Weights of a small GPT-style language model, trained from scratch on English Wikipedia: 3 heads of 64.
MLP neurons of a small language model. Each row is named by its layer, matrix (gate and up: input weights; down: output weights) and neuron, and shows model dimensions 16-143. Each number is 128 + 24 x the weight over its row's rms, rounded and kept within 0 to 255. Numbers have three digits each. A neuron's up and down rows have the sign that makes its largest values positive.
Before each neuron's rows, "fires after" lists the tokens most often just before its 100 highest values on Wikipedia text that the model never trained on. A number after a token or word is its count.

fires after: " |" 73, "\n" 7
L2.gate330:114109145121113122115134098079108165153148128141068127114118135151109113132125150143173131153113117165159147121138149121131180143122105139143086104143124139097130110123122100177093084110103154097134135139094142164141110131083157079108152141100183099111117172135123129137119183152155161133123108148123099118134149116120127128181136097130121101094082131128130098124161105138148151160133
L2.up330:143129103143108128155108104124099096140106134157108137140133142152116116142118110136150161103121121140130162127121128109110108134119085126133121127111103132147133107110094108204137113138133120106155159144151136147133141142114114164137122157087088137177159146134144105152121115100096144076116128159131064154158155118148145114121122109183118094088132151122131141122128158122133149148168
L2.down330:136108151122130154160145092116124142207138071119134091140120172140120101123105109142098181142122127111105117133145109141154095162153079113100133180106142133143155150132114115131137094115115125131175136189130146117164119128150084185087109147109089115131163120116163109115112148121092156116157129134132118124142101067122147105095120102100143141137150115110133136133100122114087119154161

fires after: " " 73, " (" 5, "2" 4
L8.gate352:075111120176143162133135132142141164105146136162207130134145116155134098115126152127128129111108097137161080079096140170151137092153148096127072100123127125131179113145122156161128113107151128115146112152108125162164169126143124124141129136119115143129122147133124111146129130113155127150147158167094151135125133158092099143120152161153117163139127141112107105146115145111139139146125
L8.up352:119127119138130158096082089139170138078114120103119119140130135148115099157109175126136148130117121148146119149155158110150148125124156143110092156155159114131148092175182118135129117127147147121134129128074104111143140142114101151126104154116125152157103129140080160146160148107174115103158135141090152134128096136125135101154189124136146131112104132090103099135108129083134107153125
L8.down352:152069149099182177138118112123140132111124110134108143111104127142135082129166108099122095130110131156118134105128140099145109118140144110117153130105111125149151138150130158126119081141132162151137108153116130146088132125076086137113154151099064129096124087110146084122113186111121137127106098125147142130142129093118173139152159108158089135194149113136111104067130117088159120144139

fires after: " |" 56, " Y" 5, "enior" 4, " D" 4
L2.gate114:131105114112141197125185121129130105116107164155114163131107136125109104118126117138179115145104126141134175137130144163185167109102114121127147144140085161126169146153143120144140102151094114103124133127137129093126119102105168098132148128138123102133103106145096148162153173114141133135130164162067118123107169129129177147142130106104136117122093106144128111138129128112165097110134
L2.up114:105142128105166138112126123135136124137172128144139128089113136090160123124095116107130152189135121171130169114140144151109107122136138148153124155109114107129163135147139190122074166145117156135110132118145100206191158096138115123138130119129089144087126097136164126133122118195146133136159149112155123078127135111115123114108108153166122138124133129121213130121087115151100116105145
L2.down114:067131136140146126122100166139144119117146149150118141123140111103119136137122105150140091171122127131130142106137182140094123148106119174128126168140150127120132132114151192110088178123150145090126126144110117182180138115154119104125129109136101107124117108138155105134112109165142131160189169095157157142089149133132123110101152146145155143121136137150170109117136125173128130136127

fires after: "2" 27, "," 19, " January" 10, " May" 9, " February" 8, " " 6
L8.gate233:129094135121176173121134145101190144106148147139147151127124134182147090128096139097117149097127080114145153123118115126142113127126106103112136157124143146136168133147176085128120126103116134153124079127126138145140143093120116163109122079075136184145110148145145161185143126098140108120176150127136167139165151118129109075096183104164110104139156135153111109106124180125158110138125
L8.up233:146114141103148133108098123106133174100106132158113119148142123140126111095151162116114129110097126164107119142127091146143148127144107100145071134108104136129124133143076142123136095134135140131188141163124092117168116120112116151106120129128093168161130136138137084161149148083179193086118169150116132176117079138139138112118124140130115097163130180103139077119102087118128132134118
L8.down233:130124108094185131154130104125174122165101138184112140126069120168140148137130139099090129097121110127116131180118179096111104137139102114126146115163140128089109120173109085120104124124128150171145142139126098112135118139126103113070120115115091098128103143127102127170113135090161130096149125114187195173140135104133103145133113102129121119158168136123098160132135164092140147141105

fires after: " |" 79, " " 17
L5.gate191:144127141138121171137154149132118114089120117153144140110111147099121130132106117120152137161137083152184155139131104147176179109103111137164172138160114146095125125185089143163105104165110117139127132163137117116099108086109142108130138092067146111124137139131098101128110186162131142151165138124090126184147186137159122111115130087139132137094089157135153155165133121129145159103119
L5.up191:113136113122129089158110121141099078105118186157053131154135163119133141121125150140129113168144118148157145134158168127163135135140101135137103085131132161138084099097144166108079095100127153147130116121079170158135106164161149100101123152119118137132153116124115142166141104132072175105116140129113096135138124132129103136135149160161183144071161104153144135107140094108109155163118
L5.down191:137157172109122110091126156192122155113140121129143100146135157114120123095110151138105144188114120109158097136116188106114112125118162119134121132101143110147144132112145137111117149169126123146119129158125121160088182168113096134151146136135141077137114085119121117125138158118144146128146123121164117131130081105120165123128122092144146130142142162182114175160079121172102179135158

fires after: " |" 26, " n" 13, " N" 11, " P" 10, " p" 8
L6.gate156:106098116083134164142135131122146116143101127168151123160110115153125147111094123180143137155097141141122134157141130125126130174110118096157128096144162164118121143103108072137133128151148131114089105183124126096139137115126156125109115154121138153128156144087122095123138155122111150137146138118119176131143134099085135121128161032116169128133150112122149120145111158100136110071140
L6.up156:145143150133151123134123128110107121113122159183134089125138189148101136130139139171125180165102126133112129127126120129115119087125108109111122128166103161141135115160150127089110090081062146133113099133118080148158105105104155125117102161119127124135122108128150111142144130099132143095130126124161101119146143123137158116090138118168116083145150157118165113134191097106143167116108
L6.down156:145104079126133140122122114131120136189097123129141128127143137114156133115135102144149179132087164107079125142145116149132099152108171114138151113162123095095096092146170123106127178101136130115112121110114135132133101151145096125095131136144117149121135148106111143119157119159136118128113139123097115125090106138123154158147135134157108129123134181089123116167124190137130126126153

fires after: " " 85, " (" 7
L4.gate51:096160128098115159080137119099115138127120136149149161101150124105116149127151112090155117146079090140152105150137107166141159105128119093150079131123157113125129132111161129113126103119141108132146109146154097135139162112113075189166130119078164185124152151138118077141161128126060134153084143130123169135104105139113122108136137136120129133146126154126152102180137159136164132108146
L4.up51:135149096098110129124080157139160146108124165158096100111114115100121144120156152139147155085127131170119116135098126069119162099113132101167096137135113147098104135090101129147121079157110123129117184181070085151148129113105121125117110123100143151130117108160103085119104118138146129101114125164154131145116119098132091129160147105142101141149099177131165128128097132121119167156112
L4.down51:105160133125129144092125126140129149143118093114165158109129123106149156121083137104142086116127084113103101087135141134128157122124119078181108127129144125138087100125102166120117105148077149150109174163126100119126150151075138155122102098122125130105178117137111099111123092106122111107136125140111119113137089100136137127116121134105074131119111183168114135107122125168122138098109

fires after: " " 31, " |" 17, " (" 14, " Peak" 5, "′" 4, " %" 4
L8.gate196:163130145144168148137122128157152135148097129133153144126103128136142081126114115129115113102138116160129105131105093144142155119089096145128140125129127091143109135148152107170119128142137152120103140132136097180124173086184175121080141124093142184107136137134139089157114111139146143096150130102084145106123132163086167106125171129131125163163138142107139132149146115116173114133100
L8.up196:117128133095087159156152129136119106105135132130139134109172117142118140176129139117156135130128168114133131162162127152156136074145116118115130122148151147140098106154137138156173148172109183142129110146103136102089066133141159105118086111140104124161139098142148106189127176131142142115094125132104131152159136128157094082129135122172121150165107158162148131140156137128127150114125
L8.down196:137060155102120114097167149107159122102118097124137112145118093097144141117078113166124134118138091130133087113113166133120117170149111139124102133145115114107123149148117138123122155155140203103153126118154127128141149165171110164129159130157172122105122133128139118136130145103150102154170127144139112099118109143106086125094133106137139156110135139152136127157107101092083128104135

fires after: "1" 33, " " 25, "2" 23, "3" 7, "4" 4
L8.gate204:142146150151134120119111132088120183117106130122109099124120149120109153135148139111155102106106089120116147178115099149087129131093156099135110132124108113130148109113155104135157097119100108147153107116175142109117123136127121133152094110139152098105130129145201145134136141103116113094137094116145154099109126121140127083142121138161135119150090100167089093140129155130126163124146
L8.up204:165151137151114142089070110103158192136094155159135080130101125130109139188158111111166159118119096134156120132127139154102095104092152140137139159164144077145140115139192158097176133149089123109140118122118131109112118127090097145143138119106153119145095142145110111146129138138117143119110140164102096142146074158078145112108169125137137129166119109146123104110086129135151128128155
L8.down204:124076140091156099152132131081127122116106204120132120131087139124112110124135142128162078084126094146140107133124140101163130125104120108144089130131086148133109114096114093155133093140114134145170171139153127115137124160145155129153112122147124114103119120136146147084102167127098111116183139079128120103129112109130129130166124117169143140126106117142112158125119094131125174119097

fires after: " " 86
L10.gate349:139105124138113132142115102128136157159109132138087150093135153135153113125084134082121108148151143075129129145096112129118128161123122114113140124109151127170146082130179163141095120130144109110129091103105142141180120121142101119134154141081134090120120170088173073097124106130111109138181104175087134107103125126118114140127127140130139136110094112113109111130149115125106102108162
L10.up349:130103112120138144121151099134124071138117164133083125179175144145141110115150148140154112148152124134097134147111139129120132114133135140135183133109110158145140125134162143112134090117168191124142152120090100111148120108119129099096129120142058078180137133122158084172163152097158185138122149149110126127165121137165100121114122132160130156135118139135141111132154124131122125139120
L10.down349:134142087172120116153158113143112123082112126107116075133152125141100145086148131115151118137153154097130127128133193126126126189110133087089131147145100162144090137142109102137145138131168127192112104133147102167118118146142149116118137119174116132133136072137121134118128128154152141108161137113120111154122123129096162131080126134136102126145081149136093121127061112132099116157076

fires after: " " 86, " (" 7
L8.gate215:163146111150108151126122129144138127142104126139168141104128154086155153160107103113134114109118092178139144098133097142167161113083126098164103121127084112142120116122130098155124135139103153137111109188147084188124160119115075169104136150088147171143115162114111106093166123113122139138100148172107121110152098149134091115138165118114125120093099153113101126149102129093134114141108
L8.up215:103181121095125120109107113139130098137120107142143189124115150123118151086088164195167145100133096148115104143138136171137153089133134118150123092082125123144107129099052169136118108122124119126142121187123102100137144132126079106119104139096119104100136135129104108140113117116107121122120139175070158097115121128148136118098138123104110127137138155118110139151108161124115148155093
L8.down215:098194161161111124086140170131123129136109105119118142119097143144073101071128131107157154094134130144117168127087123163107143114108108110103137086151161113115115146101134135130168111153117112164109163122116141135109099154121151136117123123137094139121115175099157128176145091100129133089124144107087109164136140125088193145079154138139132148131148162139142078145098141155122117132124

fires after: "," 28, "2" 24, " " 13, " was" 5
L5.gate52:122120087138155099147161086089099161097115148102094129115106169128129108121124113116169181131139126163124141165119123122139133147085151106106119145155171148113186148188184108117145092141119137127103099157147137151150128106106115087146098171109177140143117130173136098091158152120123091134132133173134173111142140110136083134148119119136104105175132135101115121152111156087131140146136
L5.up52:129138086099086120149133101124126175136134110150126117127122150140132110140107121126113165138147135159144092079110135091126120108125140162134109113118175122083169167148133106096113100157124109139102100114165101165146136104132072131137132116126142190106158160133136094103115085104132119114182114141124137125150135121110088101116112122149125128159135153156102124109096186106097112125158
L5.down52:157157110140106130131063150109110155104148145135088153134158130137092079130132129116120138130112122172126117130135175062112109110124151110130109104099139139162129078111076160142097128142120146125084118135155125135154131146127133138107130128097116131067116159124144134132103108126097156138169097119098121132102115129114144164117155137148128131153076134187153130119185179118130122146132

fires after: " (" 19, " \"" 15, " " 13, "-" 10, " H" 6, " h" 6
L4.gate178:197156123134147145124127089104098143129091115119193114111118104121097150110125170120101168121126071117153126151104149164098176136142141118122157138153151121138113163137143110146106103154155133112140168148128095157134188119121080132119141139093106164110132113124135125126192137125125143122101112125152145110156145106129098141077164142138109091136143133115115107139106153143162112109167
L4.up178:173155139134180117123123114114172152096108134088111085118073119135115168121118153107147099102161108157076139135103152098099128155132175124122117116142089146147159116097167105145124086125130134112144164140115114152107147113112139111143090110135108090181128116149139116156154108124084125119073133169155128153141130187135103119112110137125114085113106099128123097083168110135130124145170
L4.down178:128144137094105104071150145071164171126119105151130126147121102127144130157107107111179106139141095132113108110184137171129135094153146143134115138110128105134142104122122147137122158130130145123130133101114133125142155127103124081157175103126134178117143119162130144094088133171083138116126111131126124161166134166100124147132139102098137143110164180116167144177133134155106121142143

fires after: " " 98
L10.gate233:126159160109100176089157165099133178138107110104112099147133163119106138163104108101156103103076112146137126116093130153152078126093131127119103127116138113132123134131173131145109110144129196105114112118171118167140140125140147122117101153117114137113135163137137144105158118145136134094164146113104170147127102120187101137077097111163114134108119104141153139180126109148111128105161
L10.up233:149122113121154148158117153115149094126131171152112132140113130135142090151106082090155128137130080138163112138160113143131112106103099087135161131141138096118149123147175054131121125144119131084135120090146114117127127121159114102133109107112134123140098097093163101155149093169102097054150132154118171110141117113170131113135091127167113140109167171135129137115146135127152118117165
L10.down233:153137144127106154094138140146118154117139158132141123130102151131095109149148168136152118136134128120139100163094154130121129154115094116097119145127125141129094085112133133115148164085107149133120111123191088147143135149128128137135142101137103150151142182159127152120108083130135106139179141120110184146122099131129117181119131098163170124096077120157122121107123123145107131125096

fires after: " D" 35, " d" 21, "D" 10, " sh" 5, " J" 4, "enior" 4
L2.gate130:159095121130157135179118103138106107107127139126106136130103147164130112146093137122160143117116126138131159147148134134116154123159112117171091134178114138109111135129160083074129105154121128096141108182105134104127137136111168125153136108095158103114094149116112147132159150150138126080154140127152105083125166075147118161151130111099137152160121115158167092160151103110141075124106
L2.up130:111107165135135106123140145140114126124151130156098144084122145110144129152147123130109131115135138156129131137164105132118097138105126148127137179166097155089129099176132133070120136083173122111118114152108174157155124116152153113139133128123145090094120149108114126159147103189090137158154148117105118101141145132129088136172183140080126068154095165108097093123069123113138124130120
L2.down130:131134129149112104108145153141114120128151097138117140107097155083150143138136125094121149117147141155143138120170133162124143148084139157112117184124139119076121097142137142134102127107170116130117099107127161154123124087149106106162158133133103108092118130128076114142119099167098149160135140106099172117143086124132097152181145127117155071135110144110101116136074139101119135124115

fires after: "\n" 89, " (" 4
L4.gate26:112138107149139188152089127133125122119122133133138116116155101128127104115140159138136117098126104111140131172129073098160168101107176120106129122172138152123161146141162141134161095124134104094112159108131144137153115159184075153151107146074136158118119139174153099143172103143113143113122127165120141147116114133091095125115169073131125112165131145125092123149108160126112128093148
L4.up26:098156132159129160163102134146124118138144151127131151145102114135115097105162174149083173126108158105165108142109129110113134119106155089132167113135152150102122128118117130130109121111113094110149149092162129133124119130184157126105129161090138138074131167142140131110115100107129134123174094176141124130090145145096116139098131109137122139145132158122105179140135167125141166092105
L4.down26:126124152121135097115123124131148120126106097121122146125158169137163155110117122193101094116116149124169125110112134142091127129119104120166107133100111068160062117119105130114115153078077136187116094131117138136140164094131170122120109155127138117110100135114108123111102112126158161144134133125113073102125184110136130127136142120078136163121131141121140186081168090127132135126117

fires after: " " 71, "\n" 10, "1" 6, "2" 6
L10.gate369:108154077164136103098107102154134138108137135122113123160137162128088119119123150132155122176127120134095138134083129126088161110121123125127139139105146153149136111130143179164101098139168149093172139129149093101180127133132111121172155100107096139103149089138162106147127129136136112147142096135139183116070112120127112127130150126154142100140106139104114087148140149150141098151123
L10.up369:117132146163146157121131147145103152163162139116122144108141147134123131134125148164133158116133142103108145130116167110145120089119104122156172112099103140141082130142164151153068125106080137078130166122123116101144120128142102099104123107133089112109131159130148160170130169095136096111125105148099114115114091115148111137128176143148143146153098084113081119122167137204153097104112
L10.down369:125148181085116129163113117109168122123145151086115124077108106136137116110131103141105147103158123059160132098139132146134135152100115095125141119167103140127095086128127126134121158113132120166148155109136110128109141112125137143139135108139165125113145089110108157162162123107125140117129145109154130121159146133143094134115129128119084206139151120113139146120120105128100154131121

fires after: " " 43, " Mc" 6, ":" 6, " m" 4, " this" 4
L10.gate281:089112095092120112100123107118092114146132150145134121133125113136123141140122153129113106148106136112159101182138154121138135113126127123126144126160157090084154153126169139152107123129132153098117156108126114132153137146062145145148123119145160143129112120150140107141124101134103106080139140126139117127146120158150133104129094121164114137148135121139101106139123087089123139087137
L10.up281:106151120116084083116125162132120124131116148100153153151112146141166104126144114102119154116078108091138182088134116137151126157164083095110141128150194143126117100157172148138093110128125155132107122128123086146141095136157127122129129076171154142126144125123143103111156082173112083108168127124120121102108120130145093144163113126114152110132145128148113127172124143121067129113127
L10.down281:146113167119099132150151136135086124129093143122143136110108106130112101134082087136153092145162123120115124127169141116090161152129163145132153181124114116146130130099131115173130112084170141129117104139160154133110122144111149120133102107142106102146124098095147136129082141116131111163167145085150124106150129124140174142083159130135102128162143103149114074087086099177135131149135

fires after: "2" 40, "1" 19, " ex" 6, "8" 6, "–" 4
L4.gate123:107102128115112120125118142088140123126146108142127121132107132165093064125116106103172170155148093126134127152092113127159138191136158160105135152147146168104141121146158110096153150133147144168148126116106092145158098135121116136171107150144087139117118118105152078147126123162181148145139185163134124118097139097127090113098166096111148099114164128149143103123089135121128135132125
L4.up123:112131124142132158115113131110081082140092105098150127112098133114091110166123092134123143110140157162171111121122101124137142152116135149149157146141116146150107138139154063110136105130111147115103119143068122095089148149135122110159096101125180129127106133104164123144101123137114140117163137102124104133140109112104135138120128127121129039141107150142117113108111101126113077126077
L4.down123:140125131155139124112113150094142128138153137126089154112158098159106102152149138132113095130132146162137124135145121165099113102092117126117153124182151104159123182197167122128139113141113175124102135175115116078096166100104109145132109164114102128122164160135122150128106123124151129152140109152105117094153143098121127131143162144148118116162131144124114066089154129109147114114109

fires after: " (" 24, "-" 22, " \"" 15, "(" 6, " " 6
L4.gate244:155139121138227154150136130112125151134115137199179154115111120151137125164132168127162131110100104146151132152116132117131160130151155114118139144141144098141157147110136146110134125147103124098145128175157113143156195119146075148114103127080102155128131127145136129139155114136076116100128132118110138178136099143159124114092156108164110124155109081123174120170115163122151102132176
L4.up244:136132133167142140169141164113096117107076148144138090148070149108111147101114153122129171079131095105128083128105158111096086127107183070118124132117148117144144116120150126130125131143141111113171155113128158140101144137094091142173107115139106143160137147130106077087130145147126174112097112141107092163138116130097165138109161129133153144166124137138131115139151117154142122147135
L4.down244:124115126129073102135102088155158145111108126115104117128123127154138124104115116137110099112149140116157137130123117152152143107135113107116084105111098131155143132097080134099177103144089126134146136120119130165095140167096131126136109151162148137139079142118102146133110130135129147153112132171131074106110138172121174112099154101095172106124144142100110147101097115151117144160129

fires after: "." 27, "," 18, "°" 17, "″" 11
L4.gate128:140137131097129129140173120150099099124061151130149119119136131087152149113130123114144110094101139117125167116141102132133165173119176109133098172165137134128150122126156116083158124106136143103092084137135089133106130128155142141139104126113172156121106143129153119127142094165084134129147146098092149134118109102148135108092155116109109078087150131156100136108114133101118098148118
L4.up128:134145142102117116115150138130081086118057140128125111104110155127179142151118046133110119124139168142130146110160139115110138170148170127122109141123144096153128134114137146090154163115133155099112116142115117163132133164110140128132142143123142172138135121110183146113112086167086143133157170100095138123115107107169152106104122108135177149078161097136096135111111155131156093112128
L4.down128:115169131129110109109136135131145119083140113077088135109138139096183155156119088129154105110146105123105096119107129118107126120131171144144102134090137100155116143122069132095133176101129129154130111128122127176147169167097135144149114143138111152101171122118139115111119137131121114114143172112129151136140161142129139113093086142117155143101153125118128138099124086148133114112120

fires after: " " 53, "1" 35, " (" 10
L10.gate206:146126123148140133137140140112140101122116116154150108112147156114135138106100136113157135179166124134119147148103136118144111160106133121086152131153134173178113129128134069124170123100121138132125125152137129142150087112135160150132153084134146131105124115118142105162118123132105142139126114063100105116156112088144138120109091143155164143165066119099124097070115161142131115066147
L10.up206:115081109121135118107140100128135165118123123124093147161168128155116090141138145143147085144133137147128121158126121140116111108168151129088132119124141107167132147163159113069128097083125145074137146111155099124140125113088081167156108146090143156153127125127117082112128093090094134132096114144123137149164148119158125118087140117139119103153132152122165126141097138120124137117125
L10.down206:174125118101150088102112145088142140113096137131119109146144150128180116116119123103109097115146145153113136094093177097151127143106122155075134135118122151153137171132155110158108181131107108136143117144117176107088111115141121100115128112144131158094138147089134161152113150168142095125148116110170120136149139145121095161126111137145148143153084073132125128083102104109144142070147

fires after: " " 41, "–" 33, " (" 7, "+" 4
L5.gate82:116114143107163130071107134110122161129134142208162132119161147103108136144102140114155101140083132131171128128160097171149161095098108101143158135130109112132138099116112150149126129146096136131165107137089102119142186098101099127144128103124153080135127120133120121144117126156102120131174136130129166163095110125138124094135152145106098109104107166171088133132133134150168139122150
L5.up82:111127129116158117094104142119099096139165146133098124154166144131134085137175166138145119109156134106175104118161099111068156110126142131162102122153109150097127131134152097161104109137123186102127143115109099176104120141086133152172100143123138144124191158139141095125127098124130130106160123158107126102164073100140085109115134107141091111135135171103115143149105132156163138152125
L5.down82:095142108130097165115164115141123126130106116127148136126105122115143108095064154145143097129151096117088139065120094091165111116075099133103097106095160090163107108097106130120139163144130111119113174137114135105128126172108157142076117122154134112121119111115136096109140093091107182157134126106156131115159103162132127125087119117108091126071124168121107111130111146163109137135084

fires after: " (" 40, "-" 35, " S" 7, " \"" 5
L4.gate156:124168121133153160128137099111114128124112114139164121122108146133143138115106169128157102087108116126132133140124102165152124144128115144148154129160133090120148181128124107137098152165139136087160126137136134161165176132114083112155157150115107178119139113139119124113155082167108152129107122126142161164106132147126125123112122107074098102168120174167151113163147126113167129115162
L4.up156:155113089162084128138129122147119114093109134107124123123109150141168147140096144113138134105102110139085145114120095134101174111150102109166148140152120131139108135137108131145105147155116133169093112111123142133099127163120146149096137124104114130123181150151132094101140113117108171147114076094136173163146099127149107170135136135133074158134130129151158166114189155132148138085112
L4.down156:130119142123086093123142124145088084124126072158121099109162074150154095108131120152115139141152126115109112172113102121091147127143085139149130105155150108122116141092143100110127127104117100124115130156150114142107123137087142140127118097157165149115118133080148097113076138157130116109125111087141103163101121103125140112133113117126131173116155103131115089097161133143146137139126

fires after: " D" 34, "D" 16, " d" 5, "iam" 5
L2.gate297:168093135071131126094177144101164135102159149151125135139134137138119098125112108141142153168120091136122116130120107146093174107125138165124166162135093142152120125114172139126118162065111188136135132152061139093105108116100141113094141118054136107136080153133140130116094155152135144128161152129115122149123112125107121146113115132133115099139142089121096124127137115118129129123151
L2.up297:139126172100130120115113131153132144147129123117085138122131100135110102106151120111126132169128146121147093105105088108141106128110103133116132181156098160084136152198123117131116119117147119107153109143115152137127102164132122083155129132108171153135156129108100161129151098144176110107111085126142106146129174130134096125186104152096136091119131166130104098125116134156142131127083
L2.down297:100144157101121121155098129139107132135177091139129152127134150109107120074136113115112155150127141128139115091108120108136121121088114073115095150145141142119122164145144126114094135096155140132146094158113139161124105169122112110165143163114145148141143105109092151136163111173155133118111088143166153146140148122156124136132120124133138066125079174142063111131107122141101147090090

fires after: " |" 87
L2.gate238:114111127068123149138134091105113143158136093136109133144149158148069109154134121150137149103100120177121188114121127121132136171105127118117118117143143139145111109119112082145163078125086147106111136149104145133139142096144151112090133143115153104126136137133143147123130147118145131151156091122124084118154140114165133165178104096104180147063142120116128122128152115098144100155171
L2.up238:089140130109134170106139108149095130147112107194124123084168138121089104129128109144151154139099126128171143129073136155133119111073141120123142128176149117163138151114129090149096073112115167134109130152107099150174155078102151116119137161065154085145119131140144104146106133129157146180118093139132099136130147121157134125189089095158123126077128170147126098126129134103127130132175
L2.down238:116089139120140107126122097098124134236123102115113128120132152142118091121154115216122230087140119116138152108151142114150142144120117114105138120116132149132118106109077110119126124124084108143140151144125139165127131109132145166100123159149104127129186110151158116107138114112091116121161135114121090132159128087132136134129135127116157142139154093130137139124131146107111144150144

fires after: " S" 18, " s" 12, " inc" 7, " re" 6, "S" 4, " Cle" 4
L2.gate176:109141123159105132099134139143131176084118138156126120130139098136115115142127108163140102160105158128126175162134134176178137135149105118106143134131140129097170169146092104173125117114126167118152133149119116151188141122161091148121145139134159138149105176163103141168117126162116141094139139183135161135107105131118152091122099107132124170112115133113059146113096159100137095140137
L2.up176:148165081140125128099109128161130149125134107126154077143154105142111118088095113149118134118110118143109179159151115095125177126151149144136097123132160107141099105116153133136114149103128108175130097114091130161114108143121111126100113087156132095147092134113110140115125169128112108136139101145117117163127098136094106144121127138144109163159172091119100132114146119102089152124145
L2.down176:110079132136102128135085114132118137124142167133150103173207170175155131119106130123087092141140126125097106121124136133136143141126167162158124148133147176133082145143159122144166138158144115127142145108139138104117085145163134129133115118105112163121136134126160129107117170143140119171142139152164124118110092148124109103104151083135118169104149116131107136155119141171109125105162

fires after: " " 59, "," 18, " in" 13
L8.gate232:115154100141136137120126102144144137127116186137137127113127099110176095107124118130125154108126139106152137104096115159120126128128129110122089133171138105096156106121156077130093097143145168108136113141131128111177152139099118141113149160119133125167103138145124094122173131148154134110114130114176137140125121131122105114114158106160115110162156156126128142126122177138119092139153
L8.up232:137118155134130159118126127098152106113077155135116136096099101138078066159168126147131135142127157119135148095078149140161089115153148126120142077125113064122112130169129093152129152142093156111160138154111127136154143155122127113100118147146122156153200096074155139099220098094134090128122130114138113089133151114136124132149131144155156131156134149108120146128153158121078122124153
L8.down232:122089129082136102125101142122113067165131157128114148133135129146107141111116126105098154128108155131109116174167119104117117101140151123100150123163149104134148106174120093088126119101102095138166103116122157148147136160155084103107059127123124128145137117097125128124140135111143110125133141102128136134160150135170144140082120109126124141150094151139109104080108135097159111145152

fires after: " l" 21, " Rep" 11, " v" 9, " Ch" 7, " Cl" 6, " chap" 5
L2.gate233:123139117124093146102126120129161147100086148134177106152119090126143140115133101154151159130075143141145115147135110164097143145123116135106101126163159158129110185137109072128114138137099160151148108095128096070115162093142158121135128109126170135110145172140115107153126127136136135119160162163115169138125129137120131084089147106161141147108129146159108129124118157093101123143141
L2.up233:142093117130104106097167116097182119133154142120153091114115121167151145146134070161131126125120132146143113112158138179112140169152099182082144121124163154139132174131076130085159146114139129157127118093147080139115121125125173140105148127106109153119128191113115139106126130158137145138172172131127153088136142158161103149096135122158144174093135131141131135154100119109126157121126
L2.down233:157072087121089123166113140091114087123147123130107125121108129160146140142123108121106079137142115162135138111137125153186132143121127175131157099092132130153103125129110140129173166123190089119086165128132135157106094118092139155130141139109107151135098149092149138127124125121087119147111130084120089073092140117154135158153093120131140165112130097137160128156174100139117120112140

fires after: "," 49, " is" 24, " was" 7, "." 7
L4.gate251:140143107128128141176115089161118104099072173099135141115097121108094118112110122128147138115089104160143137122168099172120143096105136103132092146156157126150161179133137092142116098106117092128148118145168101104096162138099082128111087145092165158131115162158133120137192137123120111118159115122090117125136107146120121147093125131099114084122112131118124101178155117108142081123124
L4.up251:130135104109124147139113130119140124099102171143115102116061097127124122145114102124115138142089104175150126094108135128141146126176119145143093111161145149139091128080129125159121143089147146095130129132165141106140152158168141129105103165128108103120095113090164160182142130149120146135146159135124125107097112110114086161090156124152079156123145140146145156113151116134129122171102
L4.down251:125099084136136116191129126148144133085116149129128110054094138133134119107147137151108077145091125103137099120125118134136152111143137199128173117173100115113095118161124100154150130090156128150168160158141128134122094145120121100162116159139147119142138126103133151124105139124127133106186133138127100115167122159123104140114121145102157120177106141119141109116117088118136075089090

fires after: " S" 32, " s" 7, "h" 5, "ons" 4, "H" 4, "isc" 4
L2.gate158:150166126091128122078109115127130129142122167105152123119122097137103115122133112175159139158139153099128123165137139142122149148120108126127126148133151086089204161120137113132153132143192146101179121120147136136114118149147076135141143108097117143132114141129114111137133120141100140137132139189137170138117162115079107105130145100132095147135185151153121159122104156131121096153120
L2.up158:168131080127120150138137134107116105144131132090142125135095116126154154129112105141132112142130132069117114111161116127173162108128130134082095083139101129131108134103125127099138158108142139117135145145125173135089136144141104126121119091127065111156121147119122099092146096112087126155114172113157128081148168135133109117108140115090110148063154164138125109139131113106146110141112
L2.down158:153090119121116142088156161150065148114120130088162105108146137155162165124110096123104163091107134106150094123121136139175133135130159166141131115107108117156096114096160091127087132113114094127136141170167131137112139121150128100111130121131096096177107129121130142133131138116088136148126146101120118120181142112163125124094105116109142151126144106096108160148159100159136101137131

fires after: " V" 39, " Ch" 11, " v" 7, "V" 4
L2.gate99:118128124128115170080128149151119143105115118119094085183100116126131073140130108120177159149120142131104112150141132149114116122105145116133118116143140155162136170130105133143093129150175166090146067105113088108118086117104132149142176151106174127136150133150121099147129123145099131136132118137150152133054116124142093129096109123132100162123173131163138114116103157116116146119151
L2.up99:109131095178157165122163113100168177107151148136123140109124137167111101117113129115136116150140160148152097093119126133138150142113090138167162109105164150122140103161083115144129117103130157132123101149109096127116085128092166097128127135115168125146111155135095126155100119131125148126116154062153167145127108111154105097131152114131091136098106162153122127145129122104139115130192
L2.down99:181121085109170144147131153155111129095129198095102120127119089150139134105134158180089094160113137087101133097160072080146134127123114139101129132120113100135106107151122154154118172174103115103075132167116151143108124130111111099126130099079151107135171149177127110142149115114109123125142116123139121118177149141093121150164153096142122126092106112147151123140102113139109159123135